{"num_hidden_layers": 9, "intermediate_size": 2560, "positions": "learned", "attn_scale": 0.125, "bias": "all", "init": "uniform", "init_std_up": 0.0269, "lr_mult_down": 1.5, "warmup_steps": 200, "decay_fraction": 0.837, "decay_shape": "linear", "max_seq_len": 512}
MLP neurons of a small language model. Each row is named by its layer, matrix (up: input weights) and neuron, and shows model dimensions 320-511. Each number is 500 + 40 x the weight over its row's rms, rounded and kept within 0 to 999. Numbers have three digits each.
After each neuron's rows, "fires on" lists the tokens most often at its 100 highest values on Wikipedia text that the model never trained on.

L4.up1175:464494561483481494471517527510518461484517491507506497523486486475477515436508492589468553461441470441518450489513471521506499554467463465517515560513486558518432556555508485425488456509534463542440592499494481551469508514518481440456547563510499514479521433465491464480476520448575596480564452492480561563512452434572517488515530488524528541573517546494473473522545487500487509577529466521423448475490478544468493504531538527497486441572508504512531500455486536503532454545537484533540522501455527506472470455479493493495433539444484483468528490532468556602485441403433522516
fires on: "1", " of", "0", " from", "2"

L4.up1440:493568516535514518427452484535483545543533591520497538456591485472459491556536570521517482491436489528527565560494402575515516524545523449531480566447529511461415551535463538488539513498441461458473512455485554587508524516507541562451556474477446499566519415550453502486536544505545545515516445499432533567354435492508596517458437549506518521483496574528531494493528460543564488526558551538486581538459466436463555452486483514557510551504440534492479608476461519481419479640516451468499538603526515537480427463513497447494495533446439476476464472443410466531444499464498497491
fires on: "9", "0", "8", "2", "7", "6"

L4.up416:453525535472475504513450543473528525462579553480446549521427524480440476525557543493495467418504416512564505490485461577428540535469443535509533521484557505441529575464525517566462491485496539532470517543565523422543466554493437484523495464490416521503493496517474498533474514511497469480512493451468547497511528538451450561534491542520537450441454503558484460489530452513489500535561478557568492440549502477514541500507479531471499483427513463456558466465522506490508470492509507483502555493464485512564543525489500526415479530530546502478457534487520452469478460490477570392
fires on: " |", ",", ".", ";", " and", " of"

L4.up1897:464467556476477468523412513520497453567492542533510486519528471491581444504543552509473480445414566509530485522482500567478546520447532544531462474506528497434423453556502482490534527493497493494451451452535522522495443508526459450521557456516472523474506479515572568500517583493505528533489470475522437490507559547547467490509511476454501467478524517520441482561526498508501401550479568522489553425501510485492469438407502532480524494462503466538567608482499467517475523399456529547523477495473446419531456479416528498523516543446515518533526505504499459428479546490526503506
fires on: " of", "0", " and", "-", " from", " in"

L4.up751:549488512518547505472425520558451506567469524499473488491482533449525542487583482513447452527474455527475490563555508532486521517508452500508530455539558442498412460456533463499534541548525527500477532508498579532547492539520454539489470455529447542515526496552399548510458513527499475442506558486468551472560452445411486539528496548491457458484579430479443526506505543537562509482554488475395451537598538529453520497475476498542512455511527494453529529478539424508518447539539445502536464509479483553542543497526519466518482547509453487480543477555525494496595497447462561576
fires on: "\n", " ==", ":", " that", " The", "=="

L4.up714:547474487443483519497461505430507545535567478567558476418565500475528503519573499470499481496421526538503472481511496447533544533549456440502446458513515465455501533514473541476439470535415532510574470495514586558527513517509506529529511585470503498480516530573433533454525563503528499518400473642486512538499449529509457498473556519453511580556535514534486526519464508457531520453436489536448520542492469539543535426514502496486513434459480515473455517503462459506505468527482525539527470534441525467498514409573547553468514569489463517551464491457508476463474427465567546489
fires on: " =", "===", " ===", "\n", " Records", " Championship"

L4.up462:560506487564566549471530508492537509605551436512553466503520519534517523488543484453566413502550527508503520496443549439475551479568524468512460538444532501557442566549514558490462505496480554442508599548539519515433584468468529461522504511478458516507509537471564532472441439498395524502494488582544479531501510484525476437459485582464449471472456502447511481470487517520537463450468510551483510496504474527507496513437575495510513518488511546457479473515453490501563486593523551550558487487527500449552462511477411476577558477529586414504470511476510551515504497413512493451
fires on: " and", ","

L4.up1523:415517511420500442480502509453498480523503480476534543478549526477495406548487511531504517483487550423525529477502431560526480444465442537494522422464455444505491528453559541499519559433487578486460537480444559500549446471504546495498445485519468544468466438524468535530493522506548512533444558432503498552468533597458470368489505511449469504459471525521462497439558501432528418505534463520514540493505501511506507429463515505547488559472511449408484510512569537542561458432509523571502536497528480525425514427445507475454528489553485536411512428438469503522462440441501519543
fires on: ",", " (", "\n", " /", "\""

L4.up1869:553509471557484612509448490479519554513517469481539517531496520498494515501474525550486479392484508585509486597458554483539549556459453499579563470532523510492477545534577543533547533504440494473444470477488467463501514482486423539585468563410517500511503522473481445456556483487448555562533535461472496488507470470434469465450579495494495403474454482506429506527473507488373526468502579491545604507482539513496529438490508526497520483487483508532565463489594462443503433490522501487438521493517489521532522424580529481455502513512546495436444472501403527470477517549566496472
fires on: " to", " |", " through", " of", " in", " de"

L4.up2416:461481446495483445452564527503522569496531464468503490539467466514528504422533425542549514535585523411498560484519454548503523454448511470493472502493571484465546507480484490487543509423514575501511495440485534516564458535434528549557508456507451503460470513523535489504423587487486525480536471518570550513477519507513578559526475473460509476547520462516485525485505526534486491529538497455529558557545568466416498470483516461506479491524530452479514506425521507511495498495493497494559346448495529408466513566450530502486484584460530484515480522500557422471545510476515489548
fires on: "0", ".", "5", " |", "1", "6"

L4.up368:500535594602465498519511565505548481498473520457473504545475434488492562516501508484437480515424496491537515447473428486505511463544495498484487469527519479482502513496474482543504497505500480404499437511405477516514434495500551469454461427520569593415480463481527500494527567513536514517473556474520452479454495501446421505441469500498489532457544523473467442586534466466449447519572532472483476483449538474480480517501514444490501518452542512454497438526522459565514541452506512512585473605556532528487518431479501527461425536489488534492460473438464569513481456499535568530
fires on: " and", ")", " |", " (", " in", ","

L4.up605:455479493485484551527590464459513535482527486595464520468528504438461528478449506497515441445475408466468480505424462440507457461513440481480529507506453472561454452539460428498541488550598480479464513439508538506566531473518504504514450439527482581504499526540527526546536544562481514513495496516427485576518467513453553514498441515471488520459457495468510481526543533516506481503507560450572463499520573496512451532477450571517499561422476559544507491467487544464571527479560580516468515453583521462509485547530474519455451541492494480520440490478539451555578507512479522546
fires on: "-", "1", "–", "2", "3"

L4.up1055:459537501466442456522523467512553497503532523423498526494425501504494595478441546505499413410525542569526406493420464402536513498504543479454498491515468474450478494467440498534478497484542501509495577502493530462497454536479487460448517577594497473499468486486556443539494487565470504583473520535433449462569452509500476513531526504551433466461559515493543493486525520511513521479471542461526496534473455504464495544515492419473551557500481466485419524499529515507472493486478522520494546574457526464527523528587484504483496438518545541473498491504525486496560515586471526468
fires on: "1", "2", "8", "4", "9"

L4.up668:499564480460457509584490481567504528462487480498491531471506537466557445500476530456524547597609445524495502432515530517447501501448484496516458478481492491380501534539474510526477500505474486502560545444444456484487510520497569446483522414530498433513443475414561489493446514483479433483496480451459470558451508477463501564465548558480584489464512477520476537448477478547586444504428506532497548388574545509450525489470448533525563511511518522453530471451527567549591553453517505522508522538549420535494584567481462580535512498512528476540559476453492516497441495554506496462
fires on: ":", ";", " and", "-", ",", "|"

L4.up1901:498551523481544502536488527527490483481547536500484488423511525495500469514480502560538553594465419491562561528492456440467423474464515538420484483517460504514461518463484484567477484575505495534477488533532408455456470525501455474574518455497406490508492427483469503476503488559459388466510498510584494506541439443470470509491513514552509449532484416425454497433537491527490531535503489469504425582553465482470493459502476564598519508507484518589523489472512569538508462502464454401525482478523461480509476526536528471555460522581542527440560474494510514454536483401518553451
fires on: ";", ":", "\n", "-", "|", "s"

L4.up1256:532536522521457532439430518485510503532451463468450529500508467473489501505503551507486497514462568490485521546491546477537529506532509448473424479547546444516462492533512433501494484509463429541520503518493526585492495558533489546506485451471607482560536521521582531436481502482456518490578485461518536491505457530556503465485493573488564509468497423507551522494537456451482540506548511502469617476521486553457487476417479508482458466411505551518560525489567509510564482503468475469532449500509509517527486536465460547511514458468529467511526456503443486461458519563476484447
fires on: " of", " |", " (", " ", " and"

L4.up181:503495476506509458566479531502475418543450455489585489505510480517501463503505494502464545491468581506439481494494447525490542523475425509479429501468538475466520558441447472452542442394486515510490460544516546538523470503550506527458547496576496523543491490493518500458568566528447498479564470535530495514502490500526496479446520468545486491467478506477473523580427520527502519432507463554443503492517456477493493473521503492449503575535447459486445489495549565488456522496510497455524457509468566483567557473425545474506447516458465539534485460517545469496508477511465551441
fires on: " =", " (", ")", " on", "."

L4.up1294:554569475510445479556514484533570425517493511519477500516471501507475505529542553564546485499562523473512515495549473460492429536560452550456532468419555431456476530512547497545473494466489477484515483451466521505489451484436546536489508509579549449480431498494479503442474506428544512484556462523538485539457469451500552458501470458541519432511491536418512518462500463470572471524570411545497510489503480534472494421483443467572492545509426437592516505433397461504407509509546426459545530543539496581498458501462445583483548484527515488483502546501515466524453455531476526514
fires on: "9", "8", "0", "7", " US"

L4.up2141:522528477503492534453572472477514537459539538523483503501490462572586519528463533500499509535429458586430534511447483510508528408434545462487510473489486526630527504545484523522518468415489458509405548502457467502495421426537456458492491476506430558492494501501474548550492482515517509487581506502469536556478469424501458486513534539505465502537520451561500548466451502494535552479497528508497501470458568510417493389522583475553520465433496493413485510495459488445519567482501523496551501526438550478513436553487571472425511403521543529511436446400519565488542462534456552466
fires on: "-", "m", "to", "sh", "f"

L4.up1618:528530513478470466552514481482492533487553497492469504568564511498467533485481439478554592431490517425502525544538466547451483436491469477456497538452527507501422497493485511405471586486443521532423458525367538520498445435515519475546540505538485457488461546467576431569498487473536488489503486422422457481407491487528477521527462526509532526473549530485520490600479463481410510544633530503488529535522476547505488501487576526407568453502555486500409428489480601462448483411505518577472559532546485444559402525467552487464522487519548423535412504598492459452499493515552460497
fires on: " is", " and", "-", "\n", " were", " was"

L4.up179:441528499502552442478547531489511483542494496456502557551437474501505519502536471517511498507490524532542508467421478481462515519552549497480494542518436526537471479478569418454510500503551519493521573486481454566504514485508545513558523502568546500522492451475512518561445455540537509590441554489507518528496461494450499533485546488538472513509494491517485524488509511523520486549424447430495451497518411556495554443464509466524536528549439486492549509527619472585525492491490475500541477563506505465503467523509439478545458494518541507492494396479492527493524524455490507480
fires on: " ", " |", "4", "1", "-", "0"

L4.up906:459582432511508500525456544493440519488407564509524446538539469438481558528442514578525495422560538508495461469491521451543464512479481523499565527486500516467440498473483541481461516498476510456469480541541547561476478516466499530409473596537467533477482470445507523474521502567470446525492484511573543486478465508479522524567528477535487564502535556430508551510481473450541457458533473526539537507489440482532506533496458577491474476516484403548512441535496503521463463466438480423493462508538502464445496558479464465468509465502523545512488502479454419538509504507486513502
fires on: "9", "8", "5", "0", ".", "-"

L4.up2421:486507454485512475475629497562486520514555479500464577510503521465534449481537513591428486484493484436510517534496566477485502565418424545539532512549460511488497526519526528529461489433517532491510519505529507454476478487528457506516418492527513585563504518429483558508501469466444474485531462507459528475490487485543447463519480522499510482546499494542518618436427495574514430471545490496581520499510525460510495503504480497539460469545523534393518559512473501487470492533537532536491587451511487566579493516431471520490507546497526496515491481434510570500535547411513544446
fires on: ".", " of", "l", "'"

L4.up1640:598565440497514504493467466529470465504482498449509459491516511471522551536463475510497547569565517479450504427504553499448450510407513401460578474533426531527503514490495471576472485534433445607479511522560500429543518465489473516494427492433496541470476510511549514545533521460534531499545515542469444457488533523578507504516503469471495482496407503536478486585474532450465423489566475507512509489521484526490509477528487532466500489508504507521477470541550508484540509507479507556546462484502551433556572473580529466490517505517506463494495466456474454592609467501490529494
fires on: "1", "6", "8", "3"

L4.up1733:434551516520529521500481428424450482468530432471454543485468528511464504522478608520492498499481496518527470511535494502460588502507525519530492524477490554554481525485499473470449457517499487448508460551493537523489493524486474532579539560484473524577456464489493534544526529499531515492500552508537417568490488548413546498522429508551493487452515539529498549480521451464513555548470571437482532463531502536508421509420533543520459397497512451553562501445557526547503512480434478552441461465499538481494506471477479436511477514559539553565515513455456495491540474518487514520
fires on: " of", " by", " first", " from"

L4.up1926:510533556508516466526504517471470494421495485446567521487479514508553521512519492441476557472428549475485497473495488489462466553470458443513503529508522440489507486576530544485416573526502423493434555517479511432450476482527509455504504501450504493436443440475558522496514420454495475602449492480507508433455511567515408504495507460575531460498499481490516426506432509486526435477462595437443492551532550537498547439456493475468568512515488565417518461475496551493531509477506478533478474571538440478460503470508513547461506581598464528544497492451451497404516522539520589476
fires on: " by", "with", ":", " By", ";"

L4.up80:436565536487518428512480474439450475540475514532427562525546580460450511513497529506483489499471482416460558420490491459512450524478484536609559490489597463572481509494519515528551498521497429521532485522414488518486485511463536495522527418486464518494530429504526471473514484498471445530460560429397497555459442562517501502483465481474542540499525525521497494470498519497431449528549491558426502562517618526439559454474474486571514545519422427528526502476473461562476559377550541549535516485538525581399481483477466559443470584495511565564446493470464548527556473545503563500
fires on: " and", "'", ",", "s", "-"

L4.up1458:565493507476443597479502462495520436489524516538481426530468511520521491563521549535520544592530464538464492456419502550508514529514558420541439500503513450507547496456490532547591498484524625515540567538566449599461483510491505457444529509445448532484491530497474460540479503552513475538543456543521530565457429514485460473498537454509467518509511542528478459541527518520525490484479492492452454535446508450577508547523494509496445428488483542490481489519443523496504552541484490495512480412457514504484548550552439487487483503558522501509544466492530493480502587433542501482
fires on: " to", "-", " of", " \"", "[", " out"

L4.up1722:533526479494508443528522449511431453468496476439438578500469448497531441564497490525537554510536518471452520531462428488511546522475558519458480521435446528504500459506476493453541563488521504511523573534488464506522495544519524448423427490564479529535409493516509502491440427540576437545462522517519458459542475508575469566529438567436451542522531590505559539516496499493540469538518480411407541582514476548426498524477597534481515524507547471423487472429423515529564550474507565504473446586471462528488557537477498479510483546478580489451545489547467498511485542504504561502
fires on: "\n"

L4.up1588:474523457419483453525456493533493534484512454453447495468516480483548487563485546488490561495455509397471525426519456478601502423541434546494478514535534482505466473488436461523511469431459411461525559498468561485484494513513541527494395465531572508530497517538552505432485559500476437496480445498517447552483553451490550479597493512438427519558452569520527496473573493563435481495495550527419429442463486554472513474482510539480538507524490515520502530479517501478504493506518533496485435514480488526457479485442470393484502487494542466509532489467416487515544499501413462473
fires on: "\n", " |"

L4.up211:551478476520502388580498525468484521493542522532541448503555429478564506479502539511494483501551557528543563439450488544516544483482475558501473468536509479540445486502451514542516539519525455445418495528564470500530437445516508493498456436505510476475516497492502494537513536438428476507562483554549545592515502552525520506443569529595479558525539444476538558483491443420454477491492485460452458513477544477515539467491523392549431447467538524484440583497421465559506500560492527514500470591446557529583483515525451454472507498517459473473482419548559546466473470486459543488
fires on: " and", " who", " but", ".", " which", ";"

L4.up621:540517466473462512521508474516526516473509486508517493456510540559506578534522505503556494503535478531495513499501486506561485490453497444469485551429432492520526513490565457446500501457520454462464493503502514532482541504537498497528539493547522436499450520525479553474457488496544552495531471447574503503482476489524427498560407446534478471484572513550527480543455515439535460399492538520472469521526508544583395556459521468438550470461484461535408397541438436568505500486476524579540484522474474453463495492391522537423489419455455530562501467570516499536496501522465539469
fires on: " |", "'", "-", " is", "/"

L4.up1633:474493527507512525498429506492557384452545481580562458567523478496536589467417489508472484454489458499553536472483516489508495538470443480517437486517467476529483553539406471493465479543495449594477514568444484476549495510458514469471520488535522570479497503459475523454447467522531504537426488504548486520465475473516504561571525522470546535511494524527464513566468470480489565516540447527499544575491516446523547421512516491486449488533519445470472477517483499476495498553493520531521410461520475464518457482458559474561562516528517515465466467503491527428475544492587432520
fires on: " to", " ", "0", "t", " can", " could"

L4.up2357:527499570606557499543479558511489479499526526476494447529506492547490501521528537512469571502489518510556426461496492538519449461415549443458529511509528493483536507484426550461475514475530500492497457530429508510488405508472509512506494493518462416516445551478473528524445527499579433472531514513495503487511553512512472467423460475495504494516545518495544468507517447518547525540520521539507471498432537507464380449465521557477448516561505442534519427496498495490501499452495547551460455533529438515462555505482442424479520505494538552621525576528532456516506465570560509452
fires on: " the", " by", " and", " its", " of", "\n"

L4.up1764:522474575565514483479414511486474498488561526540543425450440487554379542510431502488494504499490481480459453514535468429531476553498503480457486510493438506534543476489509570545523529462486530551548520460461505529471481497568457498468501516492480559516509538526468531525539580498544535537443514484451475479512498504477514471490452534463412500541499467461518442561456491546482470498458477505484539503564501527495422571473559497498516490371501545525533462519547468465510515495565513499429436539467534434479607498463508532511473568484511479522460464523560545492446450587521471552
fires on: "3", "Early"

L4.up987:489594426466537461487469575478528584515571470505486591541472477524534486510490511452485490442410572452469467467514459513527559539446502499533473441543466523392586491544461542492507519510498524457523520536548511465534443511474420537474519501476515542460444549480516494495542520516538483485565531567577484532450481527511504489505406510530437488507425508543500575538455492573474516431444471486484567529515517487482491462439505492492522513514514531517450498502471502448558498482566485523470524529380493469485541467462477596477502482539483548464511499469476461559532476481479559525
fires on: " County", "==", ",", "===", " Street", " ==="

L4.up1951:523451522485518557526509519464531476533558554523522495443474489528568481503409495484473449500493490483535510482476478527475574514531547456540493427463480505466506498547451551454490551513494515520508501495465481508543469522496410500513506450508446532449465587556527507458472452536531483537508504569535550455516439526477489537584522491482530485490492460536513495540495486529458463610519542514467503508445435428487576480533494529547602484512465487503537481522488422573516548496502515567512499467497496472518540494531481472553538447568586504530542501532466480453536479542522595484
fires on: " to", " would", ",", " not", " "

L4.up2185:521512444538505540401592509509567494606509501492459510458529478425500487541538495558475481505521465532508439476507618482510500490468553445543519529497408526491470441431488496581519489478514498476465529506472529476501476489455486551467533412511469602533458445549497516450495509496387475508518528524515587497522434621520551498567518510454434527449464550504526483456576541428490519503512463509510539592515476466503469599501491461519508459467484469527491563506490499526474468588514483425433506457465478438440469557550527450498511476560485438414523460554466522525563542478498478483
fires on: " the", "h", " as", " of", " to", " its"

L4.up11:525473488524461503516468486504462449527542538501452501513497480426474445534489567452508514464464541467536474457447445384471498499503521498495543515525546485505485495518515454517459502458483544484445520452514464526434478562467535513486481467417395452513518431511448458446466517591412539460491564503509511508516489508491453571562510500455502487495595538517528557489449522519496484496442544524554566516534494463561483554467478527470455491484445530550489519500549518423568494509588490433565476553519465474439522456444526418569506509546531545419544545469445527552456529544468531536
fires on: "===", "==", " ===", "-", "9"

L4.up2211:526448533450568565430491547541547548568495456446492476506510521500515501477587518463558438520541486542609501443491449527542546460482508516564472502468486512551472540532531467483507424508579523468453562462505492511480519474491510490524563498540470557386476550516546531491487451466514479488494505527516455516416481516449543512479504478539411398448480474568512507444466537448530496455423446465477434521487427573572531576459598457503499536490357484479427481443467504511445534481505482484534478540474532498527557501567470434613460517436460440409491465517478523544488445517484454514
fires on: ",", " and", "),", ")"

L4.up613:447522554516552472522539433427511482504429497546519513441545491474499547533442542505452504471494519447467498448384482507430518506466485493556476429540507529493501484552565506451478543503519443463454454473615542491442556453552479498496499509443477509474515452444524493514446489413446598530436561443453515492455428516490483469546501553484487540556543480483480567479491500492472475421483564483559472554527595501563517478539463506494514493450510502550504537512530489450458534527475538515445535517402491491503521425482538446475476534554462508558533498467507561472535516522531568490
fires on: "-", "0", "1", " (", "4"

L4.up300:458481498463520429493523488504517487483534434451483521472469495510460499516515538568536591552544481532509523481495506423470497413427509541516438528542461505543537548432515462545521559464460525489438523497505484492532557486492422474525566550514526461517532487535530547449483504529481568586504458492588541532416490515452479549534508563506496468511427458493527479513569544470471517487492493421491432436440518536488519481469522519557526503473495525526485492580502469467537453516497395470505471506490498508428503486522514446473516521565511485474493442426446495534471544501480461500
fires on: " ", " |"

L4.up1407:453531489430499526507448526484487520536538447457448561480450517494508479535503508514430514493486471557524485488561487483495414538504468497546606529531500484560507496480572488535434535530507523482551499573539480492459550490520412500532497487558509490592415564510462469489479589507533563472499465497503521485564425534461509441582471450486523497576459419472530485484457462525467512510438528468531516502555529505459546509533520577528517430500562505492598522508506518476540508494472506525519514469496491444466575592527496436497479513521544491455471454540465583468488554544549555497
fires on: " by", ":", " of", " with", " the"

L4.up1478:473467456572528449526566535459457510578484500472518443518531565512499526525480525476533483484473477504494519552521517517525490501562489497487490535483528445516490531479528480491548572542519508508511465525483553472532522504472468449508565505539449469573531477486451552490461651520531519487532527540494529534435501443492463494454516502467482524435482513546530518463486521541437551466513434520513584492501536497517508432502510514608487464463529452549525451486517563571467508525489460475482456557446476443497512468443469518528531526494530535530397520504467477480462533583509549441
fires on: ")", " (", " which", " to", "–", " team"

L4.up82:499465507500481483515489572388515517513575630460505466508497547504480449517536441491518500522481549549471491506493482481524468525535460498579492452507484485518490554523464485487572566514462506419533425554477523485440508492498451569447447515495476456551504498618519411484464524493498486532503466434464490503497481497525496489507536496565435506477510545525460523410555476571559540503506505540459522537495468457477508455545474513518453489472509505496526485511504533577489423440429474508465417595538507476549550464399471492458479652546451499477521508444453524523487502456507484518
fires on: "3", "4", " (", "7", "8", "5"

L4.up141:583500487537478475500476480470498522483546477467466471490560428505532538488493458530499549489470497461465510547510487573477525499581526513439538489529503443535589488419490572538517495529477543507515459570455487467474484513546591500425501516371463434464517472486529457454518511497543429581445458526479562475552500542461432462461562597476455504583519505503430492499567502487505474523481472490432473450463496477442461504512469487488500497508493484510490508502433539530441508447461573486552485553528479489447542540514458493482432504488470553588525540499493440492539555450465500518
fires on: "s", " the", ":", " of", " a"

L4.up816:516558509436479470482566496442477475511589558553442488530594581534538535449618501503497512433516390530491451488425539548504495515514500500420438517484526475473547513522493477566514485457492493506549513382509500529436563467509504551549481506566517526506532522442500459468494451541550566457463442491446496462520498473495455523512501482433469542520479527581553489524498499479487516420467484466602540541522484511422500513538451522509550521499557498491573467464469449518466540501492484458566501513512486546555522554502583507487521536500476482494407416481462490506521496591439483488
fires on: " March", " debut", " temper", " deal", " val"

L4.up1222:515581447501547500502444522434488525453494457543476457544518536492530484464413493541518472462484551525504493553428550534460581552517507551452502456492598497560486535404585551535469469544572480541500447534587477526595472555549505459570478461454499548467525532459611525455496504506533456494488466452430467419465393475502447488481575522459518486478484546566555492451528471489501581567578515520498527550466520507557454468434478509463575527542459431444508483496571531541501491522514474509516434548475544486485517451541513517492557574455478502539465487516511489484497491593569510474
fires on: "-", " and", " ", ".", "\n", " a"

L4.up1275:521506540489445476556523504490516446504552514527544483570548510501463531477569533496547478465514489459560446392471407501530499519567533460486524453497546545545471526517549554546509597574522477491524576520502475507519499532461472532538528472484479536503518478522459443503471476480526448506561507541474480512549411514508482437470500485529484574476489433571501521512568480490420463522494541499386543589568545527479508479533547445566507482501453535503452531553410468499491533519478619448498442567472497497495414490517483486457513455517414537474564519533576475531446477491528565539
fires on: " and", " but", " then", ";", " who", " later"

L4.up2003:463515496554542521502502527446492493487485557471540558516595520473502593445478517484508514488484529437502521539492453552551531508459524544583480424478525465500492614499491554535528463537481517556463502514498472571466459530493483465459552487524452542436546435456509453465458522475568496461533530495473531566486438465548401521518536495460499515486464514498529450512495474459454522573548448544517474480517508512453500498506503481490477561476520478541473506417512512466461551488479528554534498473501522513471540467367572471541558475504484490510523465558501450511532466441497514519
fires on: "-", "0", "f", "t", " '", "5"

L4.up48:411557489451547505444580551412567486517445447468501522508510511507503548541471490538491612492597513542450533556495504504499408462505463526527552498576473520499550442485496507456530577501494492473517560466551566492465551432530460475442554433526427520515558446572539508473465554504469520502461554527522580518506425484511502535486479484452496485485536423526420588456517449491454530489402536490549491539558531479442493569453513467562500505483530492533528486514528509436538477466474510507510444509546481514501513584529530530491469505446517454498472428486517512474465516493488578505
fires on: " |", "1", "-", "4", "–"

L4.up186:536534483556469530483439531522525405531518452524445529489534534505519509570489454471508515523464548446447525404546465524538540515511550452527437468549471462471529536431572491494467473492511516512478460562528495535486499497504512497482519523551493489495477477615456455431486484508520453558472555511572476568538533544472513469527538618413397504508490523542454505519525563520523473481550522524482519505522494440518499504468507479514553533559460488458536479437535510563482417520606506452510474551440506503502462481525546512544552494423464502496514425556528494526521505413502463513
fires on: " =", ")", " was", " died", " –", " to"

L4.up217:487512509481476524504470445486506528503505472480566491433468485518494553519473459479436516547480413470494462496462499479539539500507471492465499507567499477513517526539501562518441533545483416498451519493482504500626495478545527559511529428523428567513525433578451498564544534498543472493449492512472455571515501539548502509596458528530499468588465472523573472556433539465506495445558507482532521509514496524463538582578470508512431508394468538515511488481516454492509441516488487606594455488466573470484515471533498503500446510495512531512477533523386508525566505496485458500
fires on: "4", ",", "2", "5", "1", "3"

L4.up1150:539528519540445563553549507454531449523471411527496516548451515535452478534520537490517511558459491475502538528439529568512450516531477576518427507493496525461571534556405521487488456449518519528565466530405481516533453523423508539422509454521537481509491454520539519496418561491538476482478499544483525475433477506541580472547481481506521487485493463478498518519435457551514433575534527509593506506541487566481488495489490481521478517528542443502529509433581439479514457472546486505544484482451550486454480495583495482575566447526523529486507510469493519496579502468501474376
fires on: ")", "3", "2", "6", "1"

L4.up960:444466401531461522470524565526530445538506494473487528457503489466582522540466581505425523547468469506490426458442528559415438580444448466458518542526593524468461488527503508500478506532489464572386490556532543468516425466546434525558516548565448570539479501535544504463489510507495499493448503494464504451497457521509499500445503471459474472536505502526504518499505527494485498467573447449575554463516438398457507530498490518539437427488543480576539558446468508454563498453569491534480472499469513513520515462513464504497494465510474534528495488524547515517521479538444538512
fires on: "-", ".", "'", "s", ",", " U"

L4.up461:506557603473489502419461477483468498506478438559420480544427527483475530482428504435525528476511503511507529512476500500507470523531513616586484537573489477446504506459445484556546537487482426598514494549474481446503552567438485504426520489502503507519515493450488444510495569467503508541550502522508471467484507509536359490533481457511501540484450486510464468487466467542484538553506511504476446459582494460488503565593515516428449482483448545478463475471483494460442519513497565503476512477520503532552543547483490470541486511529534512494515487488588502448500497559494434461
fires on: "1", "3", "2", " high"

L4.up2351:536490503502473512489485574559547584452416525431551507562473460518468508486510466537544428471490458522510438484529526493448445485545471526484539436458485537531495478470514469492493542503568501491520553528522476544485555571537512434476562498580540465443466515456500506488590481533462459505503448428486562450490562476522538483467515540582496572460444512507521432491514467524486484482576544502499543501507479503586498430458523456453572483464455541524553492544410506500549488501499438449464560579509531461511516526468445584466429483555523513483536513550471473509524527469433534568
fires on: " (", " a", " are", "8"

L4.up920:491524534500532564523454489474528449460491494589489562501509506475480516528478486537457452544549411538517497525454423466482479566533476439597486442541461429465413436452556478501537549563511530511396494539487496480473515487493470514447488526531497515548568504487464565514478569438524488414492558566524484492410422536503457445498499453511535605502513503521507414532518517533568545562574509506524487537480479484514492545459555481527439464500445486451469509503462507604552537475567513482510554559543529508496516502458505471473502562498469486472421495517470537512501521538569553499
fires on: ".", " (", " at", ","

L4.up1646:511575543501471519496529520430524487538516475489470452544548578488519529471504508551448493483495593436458555484544476534530529526435567467452501493578526477418512464483497455489402501516542463464500470559451536566506447468467475522508475443536500556447485594456508558575517552543620438490535509437507605557528480489490519500552498467519494420501486489502492496501531441419573453507447533559508517548510515517512462502508478474435499498487520469486495530535543481514490518491487500554491558475491502571464545510498453444438542532478455555521452508545447499505524478446503522499
fires on: ",", " |", "\n"